{
  "num_attention_heads": 4,
  "vocab_size": 4089,
  "hidden_act": "geglu",
  "positions": "rope",
  "rope_fraction": 0.25,
  "tie_word_embeddings": true,
  "warmup_steps": 515,
  "decay_fraction": 0.931
}
MLP neurons of a small language model. Each row is named by its layer, matrix (down: output weights) and neuron, and shows model dimensions 64-127. Each number is 200 + 20 x the weight over its row's rms, rounded and kept within 0 to 999. A neuron's up and down rows have the sign that makes its largest values positive.
A block is one neuron, or neurons of one layer that tend to fire together. After each block is what it responds to, as a language model described it from the Wikipedia text at the highest values.

L4.down152,203,201,192,185,215,184,206,227,179,186,183,147,191,211,204,228,226,192,203,159,234,228,202,199,196,235,206,225,193,206,195,215,201,213,233,204,213,230,157,214,191,206,136,205,197,201,208,176,212,175,206,221,199,209,219,158,193,165,184,225,193,179,192,174
L4.down160,195,230,182,227,211,176,209,199,211,194,205,233,213,221,205,187,206,175,228,199,217,189,193,209,247,211,226,183,203,213,193,194,194,213,188,232,226,222,175,194,200,149,184,210,175,254,199,184,196,196,186,213,203,166,183,194,179,192,188,193,183,214,195,196
L4.down197,206,220,175,166,235,208,192,224,160,188,230,221,186,175,211,208,224,191,210,184,198,194,205,212,199,213,216,205,193,169,178,207,205,185,247,211,184,246,213,180,217,216,246,186,220,212,244,205,217,198,212,181,181,211,194,202,212,225,195,215,179,155,197,182
L4.down349,175,210,164,184,223,198,196,176,196,219,207,200,213,208,191,196,150,211,211,224,238,213,201,196,194,154,238,198,187,195,185,209,165,212,201,210,226,211,172,186,232,220,201,208,176,214,191,228,198,228,236,223,209,200,226,188,194,199,224,189,204,171,228,209
L4.down406,203,176,192,184,142,200,193,208,203,198,212,213,196,204,212,198,174,183,230,197,201,207,211,191,179,216,187,186,192,217,164,199,226,162,218,169,171,200,182,209,220,197,198,200,215,206,217,169,195,203,246,198,184,197,196,201,200,201,208,208,188,170,163,202
L4.down552,193,188,213,200,199,195,182,209,215,180,198,184,200,176,216,201,208,183,243,199,245,212,202,211,205,204,184,196,210,185,226,179,210,208,174,203,218,219,175,209,224,215,229,211,248,219,186,186,233,208,188,223,172,219,194,184,214,206,211,187,216,194,162,188
L4.down592,184,182,207,174,175,185,210,214,177,213,174,164,210,213,183,202,160,199,205,204,263,219,197,208,229,204,240,214,201,220,207,212,201,209,186,243,205,223,164,202,219,187,193,189,198,228,184,187,220,214,188,171,186,189,182,171,201,229,177,189,189,175,190,206
L4.down608,153,224,240,179,227,182,210,224,205,227,178,208,211,194,178,199,184,199,177,251,192,166,157,178,195,207,238,205,207,215,207,201,201,195,203,238,220,180,195,190,187,212,185,219,217,188,207,196,219,194,161,235,219,224,209,170,233,219,205,194,225,188,214,185
Description: Word continuation after split "a"

L8.down446,207,201,210,185,101,184,232,223,217,197,231,185,221,192,206,193,200,190,232,231,165,190,237,187,174,214,193,185,230,215,196,183,189,189,172,250,194,193,208,172,183,217,187,210,230,179,172,206,201,192,217,172,165,196,202,204,217,194,203,216,236,176,217,197
Description: Periods and "No." abbreviations

L8.down80,203,175,173,231,218,154,222,235,161,209,203,216,253,197,182,197,225,191,204,213,208,199,188,205,201,176,237,163,161,216,203,191,197,175,173,229,207,216,196,214,182,214,203,188,240,212,238,208,193,214,196,208,213,220,189,186,170,209,229,220,215,236,187,240
Description: Mid-word fragment pieces